Weights of a small transformer language model.
Size: width 448, MLP 1792 quick GELU, 64M parameters.
Architecture: LayerNorm before each block, rotary positions, biases, untied embeddings, attention and MLP in parallel.
Training: 858M tokens, 6543 steps.
MLP neurons of a small language model. Each row is named by its layer, matrix (up: input weights) and neuron, and shows model dimensions 298-425. Each number is 128 + 32 x the weight over its row's rms, rounded and kept within 0 to 255. Numbers have three digits each.
A block is one neuron, or neurons of one layer that tend to fire together. After each block is what it responds to, as a language model described it from the Wikipedia text at the highest values.

L5.up16:073077140116169126154140137131086118157110104067131108111172165047104170130133150147130126070137080100089133097182119121155160117111161134127128099148158127121103131155158143131058112118128157159124186144187104090137160095037140171157111110079082156141168108129097189049118134103095119152097141114139123134149146173068136142168150113189147166122150149074158157109118103130135133097133
L5.up37:149118156137086167047060157154162116152129121156133149087102097107149096135115145137046186147157151147067148117151161159122103180105153101181149145091071153112082113134122095143117106179106123095160123124141126159181109099131117092129123146116161154108167181091119112127105165110130075130145066149084099164169120181099147144107159183134094190206148152153164131156194140131066177119114
L5.up62:143107159127100091116119102175141169150145133106129109121141147079130121118142135030088148090112112126136138080127175117187113118156119143157158144112161150081103138098075144067090155127135077125158110142164105130076128126093123068148128107153104098167163136073104095131155121153183063096103175135074145159142067122149132151114110147092143138147148173155118109128137106145115095132086
L5.up155:174076121117095139172110156148154115161114133157138119166146154184071180157101128105117135134054132159092165135130101100160139063143128097149109155160104087103074145132165121152157156112104122162097097137141119050072070123138116120161097082124092117117100110123079138101094109154077124097152110133101079062118130152096138114108084143075171209125158178086140119149099162149128099195138
L5.up158:089128182130154086152134125089127109168090103106101117150122121173079118082150121150180112142156127116158140132161107188149140135077160135129170159098086191123086153163186107179080218168079193116126132177128078099160078111133119117086120128135151163145143061098153170069115151120091112159135120137131124133119105168165144141186212107150139149178136119157121163104107196140181107168128
L5.up290:109143157117108125186080108141121173149070128154111138200117156109116095139108202086106144112149183131112157124114170126178142192131115114099174127131118118088147080134131126136151125127163055121133086188154114092114136077151160167075153146117190083172132134072173085117119054189145139168080160145100091169086186097142102150146189113146111169136137164093117123098166128133140093162117
L5.up306:130159156098125206127085149074116129104148145036084130150163119147158171086086113107137110106152174093072136154161150139142158153157119075134104182116156105142133092066143099134151129136086085117100116149134112152099103133088081116156107117094148144174123136164089069129147179127062079123129140117102170120106105089149133121189121183184100157128152125156205205097140136115160115172152
L5.up332:176157187073085130180115126148114171104165114113132119151188108147151127138129103136104139138101159159121103110147145133156120112170151121121155198146133133116086146197130154096137111098145174117155110150158181148150213146169103123094151141115111092134121125138140067134148094183116102088140145122137149088134083163191134117149077182185151184147178138117101137135147130171139133044112
L5.up338:151133154128135099129138194117129210135150097154125081123174153128078176085112160083148127076076088074108108112076161065166105158121148112104152056057093165094168092099118144089132091110100127117102080064135154114104133071187110112132133124118144103148118159160150147118157082123099127137116163120117114119120054114153174154080122178068126095141094170117151156189138202059124113131103
L5.up525:074127119104137166106147185176116125090148093174093067111203107178092176136136133145109148147172172093120161116132131124198137193106175104134111123115148162120129126152106143131083143142109128097140113122135114096094098150129129141104164153152094223079104111131095176113058128105118111101105175092135171109103124122106104130207137151113110161137142151152155125068130103200117106161055
L5.up741:073162106102171063175110143159137141165158173121170135123149123162094102108137089088078078172096100152087139089095069089122129179096121171160116128087158141126163113058124147091075148114124143119115076124106120092156093092141105110123131129122098170143113101191174226155143099165055109169112144107143134142140085104114144146154149105128156131116122101202116193134135107151100105202090
L5.up969:124123133118122154155119130143100153101119164094090157143115150223081129081145123106153132121170129131073118193131135146220102106077177091158173098108120126111158077113125116158112068089125137133081106135171196094179172070121096126128157105107150182137116113148112178064125150110084138165152124122144115103173110128155177142118116159109111129193191136085133203151158160081161072138102
L5.up1392:153121110153136128139093148108146119100162087156069097194151151048180159133092138119103147155126192151147136087134120172133121106137136154104090156114125116155169083134078130111164168162162131157106090155170111145139137170100080089130098177142105084100070134183149144110131132167141118112161099100082162095152196131091177147160107138125166110129124173169129153132124120206208175108134
L5.up1553:140156125103080083185069159102127104173134115118115107162095106103082114190116143097115137164124157146130143171111069119129125121137143094178139145089157136080146109131110137123133121107157056142143079088175095107158117087104142128151134160161071126105132126231089123067136101129072094172071092119122131123105122139158123118188135157104092100122153200135123145143141109136099096096127
L5.up1596:103118195155158154106113185106110121121182086150141159106174171138087075099092149069100124103111128107075105068150125125155115113089127108184135110157159100093103056161146127120118110169099174114108102146169106129141078098114068123156113173109120155114180131148129131099153102172118146112139145078122154136163108120120118190147143189113139154165085154113151118139120157073118122101092
L5.up1681:114137149108148113142159175094137056151154106115139100114130111102111173200060133118160172139131190144133086117085093143129131118185160136174156113118084144097088131145130146185088142138075112108155092133128192084135164105103169058106106087122085103134125144138157092099097165143167137156144199114083102115111128088100168130101161165156126124144133121131093129121120189165128110116080
Opening word after bracket. The first word or word piece right after an opening parenthesis, quote or hyphen, such as "(in the", "(with", "son-in"; also "of" in institution names like University of, Republic of.

L9.up327:097114116119127136080170124095162108080178084091108093203076124099107115156173092137139175133125130128083134103114130119184214076187097099105123142128160082181133192161144093114093110144091109160172119101131118073165185146086147120150118056089115110111148151122096088130107103125108091124126156090136159095158112099150149125056118129170131158128043066115144076109116141132146143139121
L9.up471:133127119140080086175106084132139089083182146151149153106092174119162099146093103074128133117121130134174165128109075141159101090114121116109121104209129121135167111118129147085123122066135103100110142104120145141120139173123077071151137139107127064079135157133126095123110079154146090133151144073156138123157158083131131085132107160103063105164103172104166135118123078154151148106137
L9.up1044:060138133119121141137157112132149105081141126156094081158135111105151131153161158117132153111107098163067055099157103125065132117117178145150120136161169099150098118157104075120127097120106176147108108188170085148143157153048113154146122121094100098087071123109148160155127096112118139178099145097146131095169152092141136096141144092179157150124123130100070181096074169108122150102145
L9.up1095:171192134162142132110146098134100096114189198146074083100127180129106157118140127113176156147133146144129144193111092125199182060133168113109104139116117155091073125122118124163122086145145124163188123126145160107123164147128152152137108103153152107150202123184106093179115116114159157145097154137114075149123158142129148088176132123181096169128138123150040147157119079104114145113161
Foreign proper-name fragments. Word pieces inside non-English names and titles, chiefly French article or elision tokens such as l', de la, Les, plus mid-word foreign pieces like Fernsehakademie and Vila.

L9.up947:158062140167142086178144124152105133140158139046137152145133157084139135161114155060167211194123113155136133112131129056112100123169110090069166114090194120113128177136149086077101164205157172147124144125161144122083118140126078153137202152104161100195158136120196116140162062136104111157134126106120139119118103056128093148132081079149093124081136013180196110130148152154164146082129
L9.up1153:112078168167124070105107148134186154117124086128122164184123110149120125095158145149151158110116040164145125091155124198163092164131131155134174123154168134189099123105124113143112110131207098144131098156129146104073155142133149118094156123140125131157150137106114089063141083071106108180135160109125122112152155111186124049075174116138075175117120064118095143166135160115157126114110
L9.up1190:072118180153125076102149129132155139151129162101125187156177101104126107163075140181145084137098094135103170115120078107136102147109147166120187138119201129142138176134064123082117094135168144171098078144123148117129064175155146092081083139126168162176138106161171048132089106088103173135140125095135111125171108198120099071112164068159093153095125136103119170174179115156142088133115
L9.up1711:104134142159141091150098130108158135109121096104122095186129066174116133121062088145166105090111147133113124084156123149121123124141109086100177166120135096160151156084090076154085155081144142181119123114122157132149150084134143116099119160092139165114113116142102134087108129128163091191155143169131124104095162094151157096149114142135079118138137124159116078115154160211097103133120
Person role nouns. Final tokens of nouns naming a person's role, job or position, often in biographies, such as footballer, defensive end, guitarist, salesman, President.

L8.up1531:106147161184152117104192168167188179132086169095130157176152137148121163172111157119088130132083099164087148097179138085117123125138134127143157108203185117145184127098135096123113138146222119183107131186135157107178109231112117077059140093139132166217176131147147090167101096129164098141100069126085105098145116150117120098091145081066092149109133092145082180142169138103158095124121
Person role nouns. Final token or word piece of nouns naming a person's role, job or relation, often just before a name, e.g. inventor, explorer, producer, grandson.

L9.up527:131174085176059129112127123193185112153094130088113086116090156145108102150144122114135151126141118146152136112139126110129150121106104157065136120164156169158113141122189091139118162128138087094080082134195160133121131134132207119114142065131140165085113098184091102153147091154114087138177159162141101132136125143148088143120161103155106117128129106084160166147087161133165111169099
L9.up900:073107031140102131103186105078086144142125088074101116197131153133077104070133184113161115088136085146167095124103099141097076077118101147145147118068138097129099073110113161105166068076116133166114118083108195141133129166162132119133123104115126073105157095150140149165112141127169134135122146120087155126129123137186091138152134129116161081122105120094177128156123116135147092074190
L9.up1147:117129128105085096119104139161100079136114116110167149109138148175131175095158083103118130154087147116159080066160076060184156172152113123174113135114129112094145082159104108117095185124161133106160118148115130149134143193090125149103116147100136074073081175105149130153142098113138189148073177169099142101091212176102147071120086138138096159128188106109148153128088206141106169107126
L9.up1477:117139121137093187101076123117140151134091103119204104134097182210190084131125213103111133127138127148141096168124129078136180124086139132094129136159149174120122097180072110112070142194132080170029093115121122113082124131140166134178156155077050139128085154140122135136177104125167101149094089144163171158122095154105141157146102105132136114093113125127102152184125099140138143101175
Year digit after first. Second digit of a four-digit year, usually the 0 in 20xx dates like 2003, 2018, 2021, sometimes 1 in 1934.

L8.up997:094127111128113115095096126122112140101064126095139115144156131155123119115109106138099143110133123111114180127127129109081191118154089134137173092200190144091168130134112134129120134184096111111128112107116113119104166093137058098103131153110151107176196167142146150036165127128138132168143111086108108135167109113140085121183101080142075160114139167111084112133131134130076173154164
In / of prepositions. Fires mainly on the prepositions in and of, most often sentence-initial In before a year or in proper names (Parliament of, editor-in-chief, Location in), with weaker hits on date-range dashes and digits.

L5.up18:160126157118085214125078169147150150170177131098097139116146206144126149122093126102154134074126131100113122150146205158190185137146084139074191070224106118100076111132128175134115110174083059194189143092190139133128093096164142111061129165212123141154172120188080145139095096130087145120132104147128099086106067178118110146170132095140146131162144104132113119149115091125137101111095
L5.up239:116150138128151168168120127148128091134103121153145168109020084149153072108101179113122161126111108125084172078097197161129118143173103148129119141112035170072112144134180124107146140111097095098090125120107124140172100072079145129133143105138141133136153130137125138090107138127128095169127162089199108104156133091086071134151098139128143170130122104160135080159099162137119149124123
L5.up321:117168106102107055138111145117118111135135126087061109132182171114150151157087141121104122085085132114159129067146107112170103136151155155106079101087175097117121144151193154169113096085108133105140126128085157141109116215158099112105167132147105099093095125127088141141139136117156151144148123095128127195125128118095109151139131163166146117178103103120129177126143083093159157102061
L5.up551:103140089097074122106138097140051079111164113102166095081108138114120172114115100153113206101090128183136077056122130092109098121148110155160142136065167103137165130152119169193124087103117133120162163126158125169195083161175137089125114093150140140148102184144145130074120119154094081117202113103106095115102125102156090130152142078143175122122153121176104088144156084125118142181138
L5.up553:082140108089094081139135109116128106135086150150152185170193044141102141139114102104150157094111130174113151136157159076095121141160094130059129131152145138148131132151139148102134163132145189141105153105100112086120103130108123102185179122103059138154164117115126116108090152123154085137079124179086146126083148045119128079192144077157117163088125133090084143104091169168113149090175
L5.up635:105110100068090159137054108115121125150169120114126133105140118116177109123079132122051127141095154100122092184131219132146134111184098123137149074103154147065127188142063133140110173143160118192101155139173081190154099133157156106154142110091132094139162106131136156134099141123153137106095157129150108151221186112104134122150152122097110168152099109143133115132075147152097095107103
L5.up727:127144135161133165143081092163140150079142106139060115096078166112133133132120112094156116109106085106134099134104145135103156134175080099161132154115186129136117131158145162098089140167097075107066103136140148087152083124126134100152191133117131155116130044124128118126117085047168118158105146105097122108128105183121141130130083134104183157255148140170114116169133132123119106127123
L5.up730:066134096154099168162120162172102163139161136150120106127084157151198159173110114145102157070168134139103153096112159158154106069166087147130125119073130086126173095115189136127155127118069100139107117114179113103111086152100112077132160124182158097195142104170147191103167147100151134168133131116168134148127137118118102138142149098153111131187162132137150117158112139111160141050177
L5.up757:144102137143127128095096112206165089106105129079175133110121147149107095116099140047096108145102229161162095202135104062106132121128081149137096119066091109119129122155129094109169101129161088097074160112099173110141115122163154114134187126140156154143139168135137148144132189097158076097178158117106138169149132108114167168113131164107149168123082160095128125107134180108140102106165
L5.up765:116145110116132179124095092170128160096130110127136119181131148109129204146137155132091062135129175127096106083142117107176150127140167159106115144108130144135152167180183164130138115096150090152141141067145058101133059100170127092201135115113071125137109162135198179118202089114091118175093121159115143065155148162152150139117122138147076084127102181091111147193146079124170078131136
L5.up810:107179139072091141165133138097078145163163184154122075147161142150158157187100132156105091142135156122134079128119152144179140110123144084125142122112107162121162116123166153117117134082167126106134065113095173166145105138164161090099180135131085097086159189108154110137133141115067109151137125167130113137112083134113118130159156178160121160148113145144077103139106104102162134114118
L5.up902:063168156083129077149061127111129140077114119073146159117099161105120120202107151146085116114096114204113107174154096118126148176100146129165144197125137090166122124171136145129127096115143072089129178128151111127152123157132107095112120143144040120121133133207111168077156070097083072157132172154110142104100103112152128160150139149139118150069152190158127151129140113147152116160113
L5.up980:113151068119148169139116145174188191113192115118125081135069144134113044151184131104086166141137145161098175190127145162139130062124117142194088106100165113056112092104162140125127096115070131101121127147138139142108060144203101093102148110083138096157064180142077171104145113199123156128167145160106144142120135158114114100089147145135124107193134173116099122136145137166166122111114
L5.up990:103217158186133134145114148138107140176178134157137146137096194159141175182112161117122096128112126151096086127093119132140132099133138148127110156171126098149098108124120154109101150122121130129169100065133142126111105162121142135124179171108128061163171067127151069158104056098198066150134123127201129117104115104176079143115101123099118108134081111116171072164160147161093159083164
L5.up1136:100154101140116148085132101164101107081153115087119120139130132112141167166153151127124182153176111147130116125180112112174152152135127130130076136100142154115139096113144086133101180128173103165162170071136148118136106123129116115122024111124123108144178100119168162091139102124110144089114090123128110124139168133066137135168169090153140100136150149120155152164150111168129085111123
L5.up1726:112179118107148177183138127165034135104136203114173104070102085103193079119097105118145149087125176159110128112114117205102099156129153135095117151129135072089206136135131091109175128152116099146120154134081115187143115153133137107113107082128097091170105170185133111089122161097184075132070109145130111156135145175058116131150121099139121138096098109195066092151120129126056131086125
Word-initial piece after punctuation. The first token of a word right after a pipe, quote, hyphen or parenthesis, strongest for "No" in "No." table headers and rankings, also self-assembly, anti-tank, "irregular".

L5.up162:123143111134166116068094111051081142198143193162121074133130068153131130163108106149151147124178113096112109148183108120154126098131128096138148122162135161148157113128122133122099105135087106126079109095129108145131100105092117122121153128100144119142113147114124147093190153174134131154066134122123144212092130163125066149107094099123102016119131083113146154120051107166111139143175
L5.up175:161131167166117139163126139090098109169181111110072122125100147120125124112120096151109142121164158160137144132214170107133117118150129165136100139131159126156167115117117156125112119068102126113141148160171123119153064167094197037142108136081153137151133146144146116125173060096166132114130154112140142099117156107143152158043137151135127190149140149141190131138118135125134082110159
L5.up215:189134162188134092134108114096096066134115139127139096123142120111079129111147107129094131107116098186133127217186101169096068177181116121071166111106186125139126148119116068150092222159117098156056047147078137113121106188092156096108193144158171173056133158088186044093167193166144148180154122109124101170095154148107107065105178123091100120117120143087105121072117130145138103097108
L5.up393:155101159072159175096175135070120082120181201061139130133182170072131186128129105097118098101122126166121128171100131137173096168117142079151098063096121106124087084167114111107111195127128145142102079094139096059140146107136128068138131102124108106084094097155133091149154115097181103132138191125111128110104148093102058184136161134107105143092112124192131129101131179089041155081200
L5.up519:148132141151140116121116140108167145169140082066059128149083120211134178139124130138117102142176111145122109149136107122070187095164114123145109128166130124171143100187134122131151148130109151132150181121125160126083157145106125187144113184099162146125127169097092116155178037080065122084106107117101135154103123159139143166061135134117121196163160151107148142143211119187175085093139
L5.up796:099145095175110137105127193122133176124133162145120083131134160188121120121158138133100141123093136064118100152176131076184148117101081119089101168045114162144060096126120090149138147153114122087132095152147152176098104155089115121102156095134080132187152113161158147102137106160110115184147128049148089199161081143112151235140148084114114132144091152095152100152140135071120128110117
L5.up814:214170125112183143123055142121132106114176191140181109160149114138158151128118141097136147191129140130179139162124120116125067103191130133138179145164081119150132130082077134107144099106127125153089125155110148104124176190158074141096102168151085075127088078161112130106179108154190149176174110126075071102107085124140087046109148160106150146110117110155134104111105107135129114122162
L5.up1000:160105100144114149130116107172085108045085175170110104109154102117176185133118094113199184113096127158126112128099164126183080137155087129106111166117062166090125181150114121122068099147101138096142120105151159093154133132150080155125187135110095124176172143123130117128089109119113172113145134091063127119143206121103142146135172112091111111118144170138142083081146103172183126109069
L5.up1019:137135150155121127178088148131108129125132105099109024143133165120113073099068156150142048109162113101124137140114138133185116104109121104087160143112073177095131141075084178163100092138174114103107165203200134138147083154090101099165097116133119167100115110162119159077110121087135087120131119143142086167122153101128050122147098159152130087132151113107132146094128114144148155135112
L5.up1075:154112094110060192094170112117141135113108162132103118139175147185099128124087114157112156112095097157119072115175184163139134147118139200129137044139091131108084143144128135115133131157127141087183140173106156116168151170136220078088127135149076106090108161124110144148158160099166115176174151116086105060169086138090170117112128094193120118112084138107077102164117092199094138099140
L5.up1089:179084146120066152150093134036101113128147138119078088202156167089142128143104113084132160121039103152121135114097185142168089174165163097180102171115187149106164132131088141140117150140111118156112103140144085162142060133132183095120124125113093095148119082118146139090144139139206137185141211114132126164094085115068147255148105151147184136130068118058119154136115113151091176048105
L5.up1141:116054119137126149108070129123115063151152110096046150143111103154152151131104182083142133099174112201150135117158126136137134113121129082144124064132190196139153099126167116104117098110166140185185097113109150178106099143086154112123145139143107135063119081157094094156114135090123187157110171103133113099159093161143124067099134152119156109124149154146158152161101089145081075140125
L5.up1250:159170069140135189140140151123100061166126102148110164155175169130158076154102098121133143092084154149179157113134169102142133182134133090108160126139113159111125090134089094165117118119149052140119134148151116161115129087141180156103106092113112121161122152168066125099161090132170129141066089131107106110141101149139164150082164152135148126134067117077153127109136145090098142111140
L5.up1620:129181144071079120087123071140107074083134116092159077189196105120121137125135102121160119086142147140126124126172146111093106134126135117112142113096150181132142125096056073104058116100136162116052116180155158160080146158158164112118142157098151079123164110118122073125115140118089163096156103133151079120148133079084151079098117101071141110133106130168127171101112164181125120139175
L5.up1675:101102114138144129066189106181104155101046150117099098156224150133123071166135120128088121086116125206125106134168112109200105155137143104133100164142136217159139123132111100096131095132121135130189148091133164136131125113110128206088070117163075154118121110091143105114173116110147091139101130147140088141102115164082154131081121125093143149107151061126115214156104144112098138111129
L5.up1677:162110091136085121115109121085157091133160075153149126170162139134130156123088129131212062173144111118160080174123147098122106156118088171099130097101153203126134087135071122081157082156092124050094152141126148100078163143093078149161160142125154123162131145101096109110080124124124062124082122077065119122096092152102131078096175128093161097095114134124167069114095094148203127165151
Century zero in years. The 0 digit right after an initial 2 in 21st-century years (2000s–2020s), as in 2012, 2015, 2021, in dates, tables and career spans.

L8.up687:137099155155170134114118087124142045130131110095138125164167175136078152136081093130142064118138096170137111167126091123174131134123124142152103138156150142091108191118113093177151113142172098072107131110168170077122153148113215135091162121080072193114151089160104077175122104145138127103085164103117156092171091175079103157139114066111116113084127095101202094177070159176122114106136
Mid-word fragments, year digits. Word-internal tokens, chiefly the 0 after 2 in years like 2018 or 2004, plus name fragments like Ma-o, U-zz-ell, imp-art-ial.

L8.up1688:092167152075084157083088137083138137106109114110158147085098133091144121104143174159131068106109168125141112118088100150113125129178184111175115095055123113140128103190129100106108184147155121128107160147118147181116112145207109159101073104117136146142137134082134085163115082038123170183134162129103094136062157144133144111145152110168155131122157087127039152137127103161126135132082
Paragraph and section breaks. Line breaks ending a paragraph or table row, and closing == of section headings like Career statistics, plus scattered word pieces such as se(aled).

L5.up46:142125108090132122168185113145134147133125114159159104120053106132130148145123129137099150085109101156108143148163074180152170126153173176074145056121108179114079097110126090164082126165166090147130092122076114083146170200147108125066138140103128094170130135138140171093102167126172103182063179129122148147136152154146102204143165098118150093087156102089143151117125138158062116146152
L5.up147:087066121124147143141085084119131161114070161158119143107077146121107083116126127118136128134073102117113172091172104181160076208155142114120116128171150151113114081141118094166147078129170157186118091141159117192164210135140139157136169110168096191126133060157109126070130119135150112188136100082021103148137094084110108152155151128145178123113137062143116172124142155139130146088154
L5.up261:119107119123156127124172102179139207116139145173138105163116130097119096144138168126096135105159106159166102157142113143103165164136188188125169100111169134178113097132081154113104183174115131136150099160132113132136175245138120119054153145095121106128106135122160106138116144119171114141131156121107128111174166116129081135114149084096150102088129095106184180118100091127107138066179
L5.up271:099118150121131147075103108146197152126089192137111165180143152157134105161053186118127146126093127158097156157121111135109096145121112110127145157191187153167109154144114099105093122094159140139150089147106128114110131193147133146151223082107122141152131099121130126111162109140150126146125138112068075110115098150147121198169095111142124131072136119140157177136158133142156165154166
L5.up371:089097103090108128143122150115177183117113133122069069111193170163166105082056093170110149167143104123071100146140124132135075137115140117130196107125161143140158123096122184198129151152164107127107097090185107157104157182116145139125078110109110157160054144105130178069045153115150142087150126148100090126157137128104140134147123117113160204172125209156171128166122192122177130128104
L5.up422:113091080174073197103177146160166153097188173184139094157094152122100134228144137109090145143110142129182154107164104168104103096123103166114102127158142152132106091158083128142135149136160107137100106156158115144141120176178134144098156034058091126104137086092136150115125145140110096133135131111124137130140124179093098170134157130100166046121106128095144153139154104134127107126134
L5.up655:149126134119148138083124106111190195100094151136127125150077134070149131172067197167096127183135120153099143156150143112067095149129125135117144163179176156194132071162066129103060133143162143172137149142122144113177153155133152169096104070118118194163140071090094098080141160159123075149170145119093052114114062163104152160121129138115150134161153089143178133138104152135133177143148
L5.up785:174095101091129224081132132144103148153141064159135116171101098136145137147053148137078146151122164097127134126144189200109123236114155176144158161182100106126153072121129129136192135093129124147139122112109147198133108151179110116134135188103187141170158171102111128151118118136167122135159096187047159148138110156177073145157133142181085204145077090134142135181146114208128111113120
L5.up898:121076145154108114148161122166147192200116146088147101200139140145146093186118066109122169089089151094149153172169110136137134105129119181095163099160129147161090086123122115120147127139152081147095113141148135056143131183114166175133141082132104113105152045156133170130166141141154123167177142136146091107123143125103113216148147129118159044105077099104152094100113165103123123160152
L5.up1131:136147129141141148145117084140112153084075175167136102144152180161122085131112088176108137160078096146069062131089131123142101127125166132144106094101114130121146091150128106131088101111173138123114114086187166117191132149190101107115089124097076127182087180150113165113116187066184090161169086141070133153088100153125095171180150144123124196154083105179110146153091106134171117129141
L5.up1144:138086109151104194123150133103113154167122104106134167103122058188135127169104108117065166126104136150091154135162156123183193117124130162133154106127101160125062124103157162141154134156152094092144078108141128131142144144073133130142142165098104151220155115094152173147121132128164134111084104124075154077150172108102142121167093132083208138127159124105164156158124144109133070112165
L5.up1254:120106142172093104110095170164187167145104173127110098122165130132082110160100137105077142136151144165120088139070153150102168083125138154162146149161121083114095125090149106120075136128218129091104094116140108143153082175130111111153129119081099177116172118165099124118105088119166164171081089088136167118151159115184128117178170094105132181151122158183130178122065116133141137129114
L5.up1296:165107049139106081158156067140100218158093145176126115106069163101093115143151139186112125104083127167116083140167101126107155181160149133172155054121109106154158068155068137139088177142109137174148116127128160140133188196150105081073150154176090118118121135121125139127129118124196117101168148126078135131156121134173114135115159151095119155094140122100166141117086072148109092069126
L5.up1566:153092144144080108074110121140144185150071182080149120161049121105118160104136172185164190138088113192120132144157111130195147156124179195124136151128152186137115134086149117114136173149172133161093091170167162123105061176134126094131110099115137148134168188128124154102072103164204136136132125129075116156080149048120082091152100162111126230158171148121150143160054158175098128138129
L5.up1608:134118159096158088138103119144093187103087141177154085112097131116064070187053178131164111145066132109112150140124094104133111152125138107175184174132129139149117185095086086100112162092151090129031129064118083124140075136096126114134076126155114123147157119114131118119179130114160158139148145136145127099074177105126150125117120088154162184059119117149109053113151138126114086110134
L5.up1743:138114152182153134097151103156168190134114163104118167150120146118133153179078169157112124147078123196130120126119116110134092127146152119122126117185154122143129089124142121129135142150184152197155068129117141100190095147136107112083171081157091161176087100134152138070149123168179133157123106110054112108122072138109102117150158134074119229116131108129185186112116104132148098118122
Person-role noun endings. Final pieces of nouns naming people by role or group, mostly plural agent suffixes, as in editors, attackers, prosecutors, members, shareholders.